MLP neurons of a small language model. Each row is named by its layer, matrix (up: input weights) and neuron, and shows model dimensions 32-223. Each number is 500 + 50 x the weight over its row's rms, rounded and kept within 0 to 999. Numbers have three digits each.
After each neuron's rows, "fires on" lists the tokens most often at its 100 highest values on Wikipedia text that the model never trained on.

L2.up318:399526528519603522466483561512464448492482506446510544520501422478505515466584529432449502395446513554492606570435503499476573559462454457539497578454503476530529549564525442492546415554474479481435450527458473549468497542524494509490537490484627393511557511474508509372476463538542547496492505518454396564490555440529475612513544487477497535643471482482514458478527520494463490591566502468478556449570430531458469412517570460476471504425513385489512527484461502488486507405477446566547507492483587594412453594519527561516431488439558509423450552563550478531426498557476526376
fires on: " and", ";"

L7.up450:455473480498402513554444556562516528511432487542481566541443510487542473449491481471419574534547424513466385592465476460460525518504516514491490435491531462465563448556460492527559512517468445447431497495433527569437542592529508475474478480497397598513563520483513479464475484566460460455448553449535400526452490485426519515486568480482515587518451468472564394485472457445479511508497554488524450538507557549564552568487531550431554497570502474443503360532613532539477484480549513482468433509406535431487537459516581489418522431442528418463511572532518455558489549484583601438
fires on: "in", "ic", "er", "or", "ac", "our"

L7.up390:539516557500523551520470564535588559394574464490467383499545700425494594471459470454519541539570580494469460441501475431432518439531491564482538528571477431538460418483477559504445515546563494445493467536466484442480505490583514567430492590519516422521499554525503445470545433608571536454434452404512508454460495505462480461488555469459534450461466488531441525472516424475472455542417482459431555454586526516580456565522519478479435511492528428458550451497444485508442380569435448517502568507525637508518605543531589545450508441556545483451525544560458529553539508493456536519
fires on: "in", "an", "ad", "et"

L2.up112:412487539438585491518573543468578488473498504514495513505391454491550524527508546506454462522574552494508475532530549477518470477508479497431468494555388493523572577492508506613492435438428494469492550547553375512432470546465504494492599411523541554438458471543580628490456482491474502356535429450441528509477459555486452494543521456440514502503463502595544556541431504527520516476493450504574519459561429501532431484474427481484563502483493530399527392365480469495583485466577529542569520538481535504520579433493452538437419506450493521524543538409521458464457496573461525607
fires on: "ity", " Total", "ass", "osition", "oss"

L2.up259:479463506554427547478511515446477540556567509456615506538468459543566444457521510484547538508513501498546577533592473560468517553531502484496451508483535591522547447493455542498438441380524388502388548558455496422456563573541430499454536471444422503458467421506442572541487519524514506466409531471532539393506496431401567445433550527524565524467469437518552389507485506399615554592548503465485464453520619563532453443498515472423475559519525553528456507431487560476556506480511497570478565432584429466447500528585545525538465400554440552561531501508510540565529527547452498508
fires on: ":", " mi", "\n\n", "T", "):"

L6.up367:401491500523477582460429529532472477502504479493482353519512490462436516406460527436582519458453490472462433545617444481451489585559536484504528518454476557569519530528515466474456517512445463589421552495557426536530566470567631502474568505454465522438515509529584469497426516489391578461552423467556509483524473446403407552487473473520413503483484559443501451483454498406542552548573522511406561502473545432549577534426553575408441529411513497511547400526550510519475498508432513555478478529518505437469471432418433476555489421486508481625607484473524542599512489522418467508
fires on: "t", " s", " T", " st", " t", "T"

L7.up36:407465493438449521446499498461512489465449484511620529483541555504521527440487529532490514479452469530490420518510586502536535534457530522542518466478538536513583475532451404544357423499535482585532486554478449549476521479525483517572573587485482474639480498489577428513431420505522601535426457426473515474556490473506573432485529437471582497518562573548522352527491475521413503538482521384558453566533491507511473534457581421449542565434466504445457458570519505539474489464667518496502481459429538463437477531483483508409468511509512479518501515571429435507518534483500433606
fires on: "s", "b", "d", "st", "w", "ow"

L6.up165:473592518494482550502443545467469480555516547550411520489554493443477513473479465429564448502499437432494356517467543552444495550487439482467498582452397504483489426568490493552502501464476526467495475475512510565488462509526421575610471496447499608534490396479461497500458400593523560529492548464512648482498486471487487552534494452496474472539540570563503495541396465521493610545580455507445435497556405514543494497505495544437521515536444558459512457506577470509510543519608481575454362504564384511445548524473478470497470567452440483420569458488501546506475463650449566490
fires on: " ass", " disc", "isc", "iss"

L5.up421:500480481580539469442432512510541547480552493570423455526499517597548511522545471457515503412534560517523518496539491459447452445581565410491512526418580545454465446423564504457524513508448435477496537557493470472540471569522448525493470494469555460545436511535514421424494504500525563542421533475448504516458427507445516482460549530443554507601426499446545386545508519388499561477515641617451535443509544447592530450512508502411433489490548512513467508406476558375474532521531516556504566457582543541497459510502451523479392526432467465578473471540532456553511527469420549520
fires on: "al", "l", ".", "u", "ust", "ant"

L2.up725:490613558408461561467514542452580443485555495539465491585609557432450484542523451568556460551446494510470511531412543426495421613497521573425528484425515532597542433454521448451523497435475558508546383458512487462457473502474560512434450560490524463466561533523490523498428524430534474501489519476501423531574381548491463463571454488475401448482547396526523533627567506471506461497429517449465551491479509490492499447518566450440448440435505539424526556615520512577493438483454477556488482584485569576489525530390476433476418470497525555487510542554591511483526498510500402535
fires on: " ", " |", " p", " team", "ference"

L2.up742:474399501461524548453520483473545568515592485454500450566612588565416506475454526497550506470435591493506514394454535431421433452582501484521511514587504572587441514484461467503544466549584487499528509507507604526459498574436483592529515526402535438504479586527460515450568563526571540534515570492428498611480536449511352564577532443501483481420535500484437577500483488446473595508524492543492511457561453444526558492563507455422529452567507503562462405517495512498500546470375487508526578492565509569511511507454512517515475513540524465453542470435447589388555567546462467511
fires on: " man", "an", "ap", " Man", "av", "ad"

L7.up456:535537561406451459493473456485539424522469494489457458515593427535476602414431550548560501532529507563491521478407489512443462434495508551486557586560476456396454488432447509471456459511456565473476511496578443505525533470498454458497483606489493515492487539477502554499574480459458420472535545461590574359477508461497563554522543510500523425466491495544520534495442479498387548447569581438537473472472464510578483476373569502453610483595504585428379453568532588481486597533597393436519477573514541530440571497476536473476556525484461532522463487520461458475514565472412510582
fires on: "a", " res", " des", "s", "m"

L7.up696:463502548488518546535554526532589471458510427488508420527492489457516411547488478530474479403545486531518446405420357455566510465502442507558463512493555507478448554481564465481453433591529407674467503403497477338506477459515505504587483497621454506507506456477561554456500472491455583431442513488495491502544467416551488463506566492524406463444460442414515528466453536538376512474465534479511512493594565466608528561454520460541574510432513359537520443510464493510550494565471495517495536540560423463519471590500475586495564456611533527516543471534459522538472522503478458527
fires on: "as", "t", "ac", "n", " h", "or"

L6.up569:447511460463476462502512465545498529427463510491493520488407427474487447491552477521631420479510554502511459505339568455549535566434472457504576481570576487498511420532513526439561469479499529540471468513499540541393503461541432443539458436548583464421590489560483517410467550525443596576462569424464534556515580519494422562554443464544529497607409470560480519538486409516532522494477398514450606506514484526458552497478534492481433514491483529502546444508564445445444573433544518549480487410413495588534370514490560498577554486478458480548515552563425555569474530460548470558
fires on: "ur", "h", "rough", ":", ";", " |"

L2.up580:485532576528538423474560480459541503435494515572507461542527450489470562552505501549588525529613527540457431472455545489458504527494539515488568581607463455403472427491498471449526444503444490519473435512588528538438508444502500519419420522586485526437624470513515507518490580510469576449462569523414597507520532457534515491564452430510427525572510493464545436431502546581529565437448642463404404558455457582581557446475479425445519445464476504496457449496531428498451429488569463344538417501530432597550561514525491560488436543466457520502530465530471502489568450505496453544
fires on: " f", " in", " con", " dif", " gen", " ass"

L2.up510:510494509481494489536447445515519482553578590395450528464413483480446492376557473476533442474477527469525521448474508493527518516514545552514466574533488497465503480546448484547445530444547531536416487529559417497486531491455521432507590475603565517457498515520540530545525537413403533473522520494463519434540455453432582556370461429541467548540477393582471452462607497505524465474501441448436588502516462565576507493425518505407592615501492477441606477420483488565517522581519329438507626526539470507545463509532518608480546483470471561565524499536485552478476553453432543528
fires on: " County", " serv", " com", " dist", " District", " district"

L6.up515:516484472485453491451519582526544398519478477509513458543542503499509544469478509466526468496512468437548580332487601652459574478502528543503573502550425605586514514450505496535503486489476527519536456508440436534495506444642466475480479456466471467558534515503450534557501457573539504481469511391491396495467491510545528399441535464400495478515517515499525532467682507477547483541571518462515508599506496458562418535509523498505511604450410522483513531574497545481436441507562470468461527565489604558459404458514448498465504492407495465559459449532535435546498457515546456549
fires on: " with", "amb", "b", "ow", " Man"

L5.up522:520470520471540469496512592528536493525469525601490547496546517492539488388485513496489481453440471520554518495404501642519555467519517471460470496509537505516364468457562477506546451516483502417521494496549549469479515559536539590482445497562609412473630477504379471412615441499554458501518546556568465596503492426547418517538424490568508469588502456433528453399556500513463497518606519540532517454540501458444496454460522509473533412517543543556523542522545445439472474415530485539487524516409519498529436513476544542554471482543543453430418463481461494444442527545421437419
fires on: " and", ","

L5.up217:499428463521438602523511511492504463526410523438475547450551425565455507456435425494449495545514486551516557485476395511495354535494462489494500472553424523493493556429470512541469496501480456612525509475498515479483487477536469519568626426512537525523528534581501548484532437602421519475478626521437531418579537545469474577477554473473552472506480429515501434454536476516489493426573589512583458509489485392511517555464493556413441600481522500518463573516545656471513495492536428493480507453502426440523583547518534589492526543522463402556522418435511453459579595394497505494
fires on: "n", "as", "a", " prot", "t"

L6.up707:544525458577532570458443518560510509537501547587401571460530471579512505351527485363417486470411535506472590457383550489559513444539454474419452383475465418570476491486538493461559469516534483556506500515519540567516455520519444552517556531492601542547537515496478501509548426580431472462547553517523551487535589527454428505466545454460486492512450468444490489570488541486462466459524529487502495450498490400511452525517534497482563484465498466575432469505500471556526506548539394588426439554524565647509568613425456476531593530490507465402490495583436629538545523444459468478
fires on: "c", "-", "ial", "ing", "ated", " rec"

L5.up700:480435481456514471450390499539487476514511457578529416515502424539509440431487492493447526586467468494562529529493422595540458495514492543523492454510580461578500524445502599460527499477532449536433346510433561474559448531489452478491537582456518452528502563546461516424525364553503500519507587453489513562447429635522486478591601494549565452541464511491467494456523566536514464521502463509448545481422504443591514461502539515450507534546510541575487478427426588472530460521465483534387459530559478449498486515476403526354486465623577522458460437480535546504461510525448435455
fires on: "ad", "it", "ed", "over", "ated", "ip"

L2.up837:432530495426492473507428491530506479412565494470438469519427562587515568483525439538518580490478579412496571435483535398415588432492609506447493462463532523480523512508541449442433475517548471578463467473479488446485464476463442516465462447555530512493466555533469544472446538484478485523551468497483408495491539531489446484552547590396490470502469544542487490498383474473498662544636451508499482534567507539536555536438498550514462504421549559511460480527420443503470527568463454532469615363479543517458554457515587491583454424378567526637523487430481494474490441554484504440
fires on: ":", " |", " or", " loc", " Loc", " •"

L7.up286:515544485517480398461570476533548418484521514543468413517572441447537441524536468516477537621461465429527458533395657505531492521425477477491508475410451592501446455483551475553511451530554494360471516542626615466448446468491539504511495527540385524451475533572455471469450435535517540391526520571493589525428569498472505478526405511496495505570528528500526498372482494519541498413496513656513508534488530466543494553446548533468374504527488572428509528531556574460487498512512452499537442503549452433458496506554513525452537474553540533427447461489504497573537528531548470451
fires on: " c", "L", " L", " l", " C", "C"

L2.up326:533553464502473481492560543513518543473434625542484506562437562447583461541433543510454463491484582461530417538466496430456602534475499492538563432450483512519541461458462471563525392511477555547452510433537530481491586569462398506467567542580414492552480478493495535501501602480572556429481508477430518515523502544482541428517448487474540500486507497443525491533534457455513477456536412471484462505496573500470384514586501501425478417486507507520424516464528515515552485548497440532490493512515472444426530488600528579570513498408416535568606552486577534506592470466483554497
fires on: "°", " ", "}", "″", "′"

L5.up872:458493427476519544526470437500501510593455502493441562484454525495491606575496500497435505466618428537524469544456446538529470492452533566446426531449420503534557401475506439493482429455388514586432477547569482516508551543602428509505529568474554542495462525486634509524554440418541596470449488416515534546590554547509456523527453397531528487509526533455517494489531469495493477473513386516465473519506514489553364416499476537438524547500474494506496553562593440449531492439532445523453520407472510445442472504455485505489480616483534439467479441496508495510654477488506437430
fires on: " H", " R", " I", "I", "R", " C"

L5.up777:428535523529566433537529507485490561517602404475581485485565536434594588525534447590530445425512551459444483532464485558556494606475550520491595538561450483544431386422543496504522473488445465611492404440545599504454449512544465553460470441480517467504458494466513451428534491449457486588575482399426518515446576480509442555460478596403557505534504511508512572460527503590513479466510512503505434538515540583567447528505585506441517516522524493472545436504454505578496443465429586539502512491540440483482570539491444498536463501460482486566457454449384466407484559519514534455
fires on: " ass", " al", "ess", "ap", "'"

L2.up680:518643563452492423462456464535558559525529538430416513530431473478559537454463492468471568587429470423485530506492572414493485481456483510439580465479399503492552481527449529436555361484549576500515533527555602478541546506507466399476497513509461491468496364450515489480498604420476506451636533500539446478572498498423528486458515528534510486486565447536482419507470488440515591505551453554551480505500467450586524409446468596481403496471584551402550528500534490459566540456526513504539450486500526512555556436506398604498473499518515503500492449544492475590608521533460501481
fires on: " n", " N", " F"

L2.up740:537576436434524480492569468573448514488522559565485474455535506550452396439521412394460470530478594459538570505477566538516530429596475421447507488448485546533430529519522408482562500487484485551495427465493422479445562533534480512604572442481589579455404533471561549561612470493532471505557466552527568522459534499447452528546595527460413520498521549526489429520446522503483603533470499530421519448533503491437432437478480497376515580541482503560445543490481513611498527629421566539440507502469563493552479523513455503444480401472555451490391567492483494472475531575499557515
fires on: " ag", "inc", " Reg", " reg", "ident", "ording"

L5.up644:444522524479520530465487436489436554513516560549446448450489556488509532515574463525522481531513513433485493492603500475401471545431581394526506490479511424449407397466428458460452476435572499552481480505528511466521495549496525501459498503594478487547435378576563496466496472542448505550437517598495582484539498593477435553562577475533481528503446503465455498524482521510430481498516495521533477625478430468539463494545549473526380503536553609536547442487487533448471602508591482555540407411500525551500605514475560579504429548518469555447530484448575504531508515592485540440
fires on: "ass", "ed", "ays", "ens", "ced", "unn"

L2.up738:506560484486420475498505506466441554491504497489543466567493450466550505446479591532535539526589534502518458522510451569568548486494601640592399570425559482520465528516519436475543458518515459606530484522512478497495515534492458395448466400484495468479421527491430573462539552512506446509428565487454486527448540460613536525454483574394508580479491445579530543557533437490503553490509496456450477421499579438444498556551581426484502453515561496448464446436523569557470410605400529548575506555500542481446482522435476566479473475437497502642560496505422464461549493474392490556
fires on: " al", " Al", " ("

L2.up632:486462481615397502482467520493541520465527503542420438535508532379640443515494417656578473523523486500569543502497591421445572466545460511506461492507450510483424575514507456569512461477496433463508518536500378508512583489491387517446426517603405511594493539519563492439435535493366542500540521464429518484489477563491529525551506495535610437492446535512511522465517477518551506470589473577597456533433473430457496585452413546459490465501429542492555459483532512529545500421488492485574530502480519460558484452520459511534495594495457486608518517427523455488417538455522559527
fires on: "gr", "osition", "lex", "ial", "ity", "ajor"

L7.up212:541523446566436572490494449509459508456494549568634505455527502507523438479487473381517532408428610534610472457540574571485453537563508588534555398446490552485416483410499395531572427363543542460466479449484544551454431495503516481466424543517519524469444476523437505457490463467440541591500480480567564567485538492554507413491513581460545543531503514423490506506567542515523570558543514537557494627484445496530488456431533541495521447546508522582456513432422432547603470474526509511474550573534480449446488460461536420471506545521444485488525515562503401380553468567517508490
fires on: "ch", " l", " Pol", " part", " He", "ud"

L5.up863:455507435430458493463447447435506444419467495484487458412429490429492511473469556475655464561432403451456492558524445544441530457430475471517498539501505468448496455470496546522489469478498518448566541469469508493515591471487538465400594516523461502495527394469577481510546408459384530603470457576519526446518524555550484572588551516513521534530495562522538542495488449502491520487493541514492496509579463432541482610475589492435594578433508570404459454479474502420484593518494432536541436608525508440449576521484494517484494570470447453501490524525517459522489543581499494474
fires on: "s", "ts", "ays"

L2.up57:566499498560543503390523540581538484457512528544536481460386519426611528440501459543462475507476436501516491536451513459443566435557495414536458474521515485542553535489549514562522411578550423464456491432466459465475490518428458448391530536509511594484593459484378517497507465526574511404558432542485383526572444583520560509558387477473487542489517482497501447462521446508503522457509551486500538521484492555509483451515545453491499542569466551469515349490537569458514455494436545525499461499536556560471437425556458572615540460552494577497483584533422510432587476429578494492
fires on: "elf", "″", "ode", "C", "°", "4"

L2.up749:530517505460585439505432490410494520419499469490632537498446531429652481530438505439463426586551557510563397538505489430426516466453482579544537522432523508517527460466565439561462357544598405530429560575445503563565448492487441581546490446443520563459521546491512496511402526471509542390578422516462521506539525491500523503515438509495474438497449490575548588476543453443495576546453497496497476516538463473468482528395477518509449509433534526414384474461460497502653379511544485544500491539522506544540533492506528522473474424416479488518542517525514483495450508501515498533
fires on: "osition", "ity", " Total", ":", "S", "ult"

L2.up411:525467448391449491550534517474519552556493409596426622497490396475579487533511566476563417558579506499548492518484558515480468516342496586558446576470439424522533531493498517444530465516415455600430446539490501536541395515527494461527542466508549442491492400506466465449520529524496567506568473504434532626504577507541483551451430549532366536547534457575433466533453468465573534498507487543527424540545480468512545517463578448517512443527386539503517434475540572446524512547448581526537516461475540443564491493496474465519518549502473554608550471534468489501480553506399426488
fires on: " al", " de", " Al"

L5.up603:491570537526438443473514552518533551462547578486543509472416478487539477574530452533527503565472486505433492551504535527607450553497490556613512591507528489551534419490487506500419380443434462532446550465531504516514488348504529505421443509499397555489568491461441418529414474602510516443503465435486472524444522457366473556448464475524392535465559484569542485506517495499604561489521593487420400531537461576569482490498563580496434522480528492481507499493547586576471567522518539471453471441447439515505487496555485520387558404451547492506521490499472495561522558531437485543
fires on: "in", "er", "ie", " d", "ale"

L7.up424:563467543502387469391495507518545509412545449422504461503474574441466474447530495459549438508466555497527468503534457593506462469513551519515479552516567486533495459559527527565554457487379476546420492531492517506513462496443525590458431495458519579541395569492435499457429529462539512518410461507404390525539512511547506547547546466442457520444441466529487486491506536494490507523436483575597461504432533483482540603575531540595555562426527435440485468447518532474470515560392528559506572615573527492492534405451526516546462496474549517571584561490480535552567439560518427512
fires on: " not", " No", " kn", "ens", "our", ".."

L2.up606:396466481434448469524530457530542558409504462505430549465554499380536489512519512542502503533464462495467498562542501447505539465456504516489503548633564496592497546563492538469522479534499462455378540548529585429544565414470577576535529472477529528554457540528473515480541483469543543417426448545492500578534506560593464479437482460486554491558569479547452593472559456612473523541435564500564468487518452512578498422538494595475565448388514495464517424547401525571551595496567462536415487503543494554500397527507440547581463507515468509525584578479446480440556534500544519456
fires on: " |", "|", "ar", "el", ":", "ist"

L7.up300:471520560483507467514492637585541472531491439423504329544519500429417530418503456416527473561450484627506494569532493641463551540462476492565406493477617470508475422593514442545576488542469468548466563531553510497497537497501496485507477516462493438432538457479476478486513456518532490563583538500537432547487400477467550555577468619604450506472553504499454590445476462554407540457535515489458522551581465433517587490490534552554543450515466502524541414539494481522546462541428482477478547454509456490566508447456514442471478443537470480542464490412444507475586477507536394551
fires on: ",", "'", " and", ")", " ac", " of"

L2.up705:457475432476486486517497518473509472524481477477471502491498521490462472469499441441455518432544652515526505539564491520539528448534532471444531459450464444428478437558450457613469461445533449510453553484499519487570577440536456564558510477505551572588476557456478500561540555516545466451421542527401544509541603410493552532482522426468462526547450456548553445537422572530463435530436484523554534492491607408530507531568609553553466557478460632483392498544493582505483480426531555537534566402575496451473481432510569569455537465524574470546537502458519469445464437510465499567
fires on: " No", ".S", "cess", "..", "ons", "ro"

L5.up247:468419509487487488524499553537590404546471478536451505465548422507538424507525518529594540497473506460456553493491431496471506574495537601446565487528443476467445474472475534470549486490526481485502392487552487551529530458585551608503541466528594464573604529465477496476551449476508491505539513510492383484445441344545518544497512504442539522502500509416484528459507561502528507464514539492490494532519393440527544353471506586480523575385473489491520529540516534447561544428436519494528519534500513456506478484532473565409448464534411523477575601476488553499557507548505493560
fires on: " |", " and", "io", ";"

L2.up60:465439411478466514488509566584534427513399534362508500425527518509503606529492492519536575536460451494472545591528540481455513534469427522448464546496471493542567455487472486548535461536483423491587508514495485528550561562448554460477476461585535490506403560504544531450442467547515477489501518475488552442467514584500562485504519560464476606471470545490435514570540434539522427383553448498480390547525515422562431472500515513498510450464507451506542530529542471472540548437444424505565601420460512483498470617529407489533501481470494444521485523446446466500568467429457447465
fires on: " I", "I"

L6.up15:528544555497547589490523540533495480594477616522488555470509505441505579521486392527483454437523542543531588461495428567492488505507454382396549561580500432567489493532602519489432409568448458490450572592567478485587483590486485589525490495561582410539547572478488474576457440533533460535511554497437497466527449490558440526530454385507484485474506520470511555533514541497464486500344450494474513581562481427485532433481464521433480537483437415543563476474552562482494584524512505494426529509501514529516542556489488452483490487521547551470527507582411519411484483513588490460
fires on: " ad", "c", "en", " /", " there", "ial"

L5.up197:469517547418526455474452602511452499471443483461577531500514523583555567504552464457534565480489466606570510455550561410436513468410542399509529533492491512525482523466583624489523526439486516510437530517540471544493483491508539471429448541563559395540546498443516494527518536460466654542514429453467519531506496529473559471467429430464497523469444601478493548571460447513440527437474516504427513476402571504436576444455538610495485581473498497578514504499457458459458591486427416536508557498540536551479474495574531470466424471597553568535510538436433484465575469477538381440
fires on: "f", "ud", "u", "z", "ause", " O"

L6.up555:455466436533450501499402402528497489512552599554554433468570419449591433495443435420532487462485557384539500474535522540561515511521519544556488421430511513547467495501460453505636422412449582499439460539534536466493428430548530547466522435552492481474542457521448495526480459524404419497563460487463523548576405512432488503496544513539512500502592558499444553361510503537521479465420549464522526601524494536520470442579479445498525525477526459536538502503543492600520359507490547494444500552521620515418526382479594551496497489504477552448469440480547508483533543481507431463
fires on: " e", "ch", " l", "oll", "f", "–"

L2.up354:478554431497547457531574498454474472434442427419473463493466457479520529473467487617481539476574535481497553527441564372575500469447597484496558426573516441524532519465529498511627428613539471482440513468566534491550530472441510510477532418555527511437467517542448540544600501632533533480591468372515485558449581604447502532427459551434493494582576430457587496460458493492512536483558442491459475538566447470567518464530497555497522473439511554493500430514489514564532593414584437494510523422507471485468397481452522501528497470433409487556549475624509543486520495449513504499
fires on: "|", " |", ":", "ig", " "

L6.up749:401447587519481522564524388536514468401445572522433503504452489613536457552496561497541470508509424540455503487455435465586466454456581539475505557528508464535493537498503580465497400548504448580469416502429529460506544567522382483505484473494492503480587478527542664442523471530435539470546569521491563516455475494491522596509473461526445606494433567457382364438541482568516502477464527499502492570489562442443521529454523453476518564572540415532522531520555570497522483504561510583561530509484470470432512441408601553515522369423466517446534463486482455510439532524510530430
fires on: "as", "t", "is", "et", " |"

L2.up796:457536521464486570559536545553481476506523477408569484572555487514494497542471501461537405466429559436454517564492529449491425448503561552491519539483518381499501504568571456469464496535544417548426532557514460531601411522431475566519431596498560501470532500384442557573552514588436513430473443456507522508423516546506427578545504528484450466585452526487517511524504556448517593532478531506519399426596437551554375427473511694494542486556403495405524532496510536554512465457510519592487479498501462424459478487530423509515456471475454472445497548533434468499575446518477552572
fires on: " disc", " music", "isc", "ert", " later", " well"

L7.up589:470507533515494502526409453480427471537517461481533503553493499615492470471425487556624477500471511599516552538479565570450433559463513563567495468522557509516537511464559487475521449563577470432451489582530598505619499516468515334514480483496485471511543501418458475488494423496459508465514528454522484466513444515531460453543623559459530493597473579489507490487438538491497548371574538554495459504498485509534553425476487502445456421540490532536442468458628520442497486518506439449420516514518478472467433619484563545440463449450519519427568513551488459463466560519480426532
fires on: "ed", "ip", "op", "if", " |"

L7.up307:467484521510453496475465519520457460505534466563438585469436481471490477431604514442576481425500524586527505544486478548465490474493592472480421552442487461610441385484506490490448562449534494570477413567568486474481497530451495498538496594476550422557504558428564550515505451505489565524547582472476523507422429549501443510507534420503552464522412484463553468636480514393464436544409535508523540490556445427555481493477470499460447448598493545435430491458535494420477553448523474539471570491376486473576421620482463535558386571452531456505525549507492598489560461552481445465
fires on: "el", "c", "ly", "ially", "l", "ust"

L2.up786:510415499461420545499481589504415609490395593444412528526485601494506515452435487585604507471498476453341552471476524504494587402500477533481498528460544522516501511608470560458493401527524476567447503524536487376415447465538406539502592530465441485561495423563446513500483569552590544480467450467583444424538475508533492433531451461523472567591481546458511449474575423540561512538530532561450479489537579544457512486543608461504490558571524588468431414453501399440517482491465508503424521463522512533487399479564499497508488471470445560470458561531538565517614483526486426467
fires on: ":", "″", "°", "′", "):"

L2.up551:455587456447481456532567467583534456459455531486503469527478468531563525459522541453544479568486524503533602480653489445516454457483567487418570418427560448522421502496472499548508395474544553506477481499532637444578424469568457558467514528518497481480499461456525411557465522397504467460559561629546383566456431517431451471479466532499517450541580530590578438462484527480499524394605571611434511555616455501589557511519556520508492533526443459434478553548452403472536488508473451517494424475541560507478560440494570466540470509480532482514462540513438525466563570482511433465
fires on: " e", " of", " n", " most", " re"

L5.up705:498520574497475581554513539463530441501582399544524456569485463508503450493510485574584486464510525557472501373485637511395552500504511576489483464582525507561461499539482470436488416469442468504476464488473449561518553578556518462424505449527394567489545399471482448476553488601467573513536576419500411456470560493483552529394454464486538471606517545530522438497503429545494415481472501536611464464539461490419618495456501471638430460470511413481582425541560451560524431509493494511599438522478484561517474473520539537482523555454485486451504482446501482518548548529523448448
fires on: "h", "p", "f", " fl", "b"

L6.up894:495432547418517487509582578544537429527606418436545458528528482420554505439586519524551419533496440568578468568470600475466574457509511533461461502483527540497495561504446481499364485523517511474531507410463440550460468490517525556493388482507437510436516475452440386475539459472493606562536516448376480536487448557510578498459442426448476486471587489549512528455521547516474492554566492469537539454499489471497558583458532443562493415540517457434553491525591487526496462550455436609459470520495440611518516488617557521538504525512466473484457478362446537495491527463519475554
fires on: " f", "b", "f", " such", " h", " c"

L7.up99:461459563505496452423544488582509525397488505500611544544516460441498523559605483418534593655474539553544451430496505522483547563480529503413433433520486617446484454412542542556546538580541493512500391467527554508500407414547507463534554466489477511546563490510473517502547531465497557585472476550458485505566513582473522456472500488512536544528557428493490463413521526508525519518488573478460415486439451568525457444503459489458463558529431499510553507454578431462506489455571556550439582526496421599451476499471517472479474473408483572487473512503447435497512502491426407489
fires on: " in", " f", "ow", "at", "le"

L5.up66:411496564507512530526539549585481472448556545521507456539611443572506427398451464488450517558493556531490552476436548567510529527531461586437451498524561501520547507566497524528535412515510465475462504515479504540491402507641566542467507486550554389501507343466456495386562447503516426512532572470440457481530433525505504626464425512526510539533468491398489490427554468468473417451502516401499531506524445462535609417450595534546502533485570513583509480507577476534537459508501493563470553544524550482513436521483467490463470448573491592403465519531517497552587467558448533453
fires on: " and"

L2.up230:466540560572429581565506481429543387453519525519410523560552471496467466462444527500506584644563404432451553509445465371470502534444416557523498563590511516565510486524583438450475453432579568502457455496467512551392479564469477451536462564453480523436455514543534559438478478534566466451516490382498562523581418583393523460480480493512486521490457553547516403472585516533498475486425526555488467563485516534558529503356501473492441510435460489432534494462550493494478508410487492544461475542497543539473590540511480489479532488517528519510438454445460458566475489516553585456
fires on: " |", " ", "0", "%", "1"

L2.up262:410584577533442486501469512471534478558487566562560454608460499457558482489419531443547521491440544519549516511516554500488557521488562423421558511549507464555548507626523500573483520454474535407532560454513532516558517469505458483489482519431497541534505597471437560538391550520540560457490582528428495496433513436589448468539511496429608561437450478488599428420528496554523568381557409529466492504563469534482448458423515496472501477501533489498454527536552540459492409570484489466560458539484468474467590465532490559386534474498521562479513534432504503490579571552427438432
fires on: " c", " (", " inv", "C", " of", "2"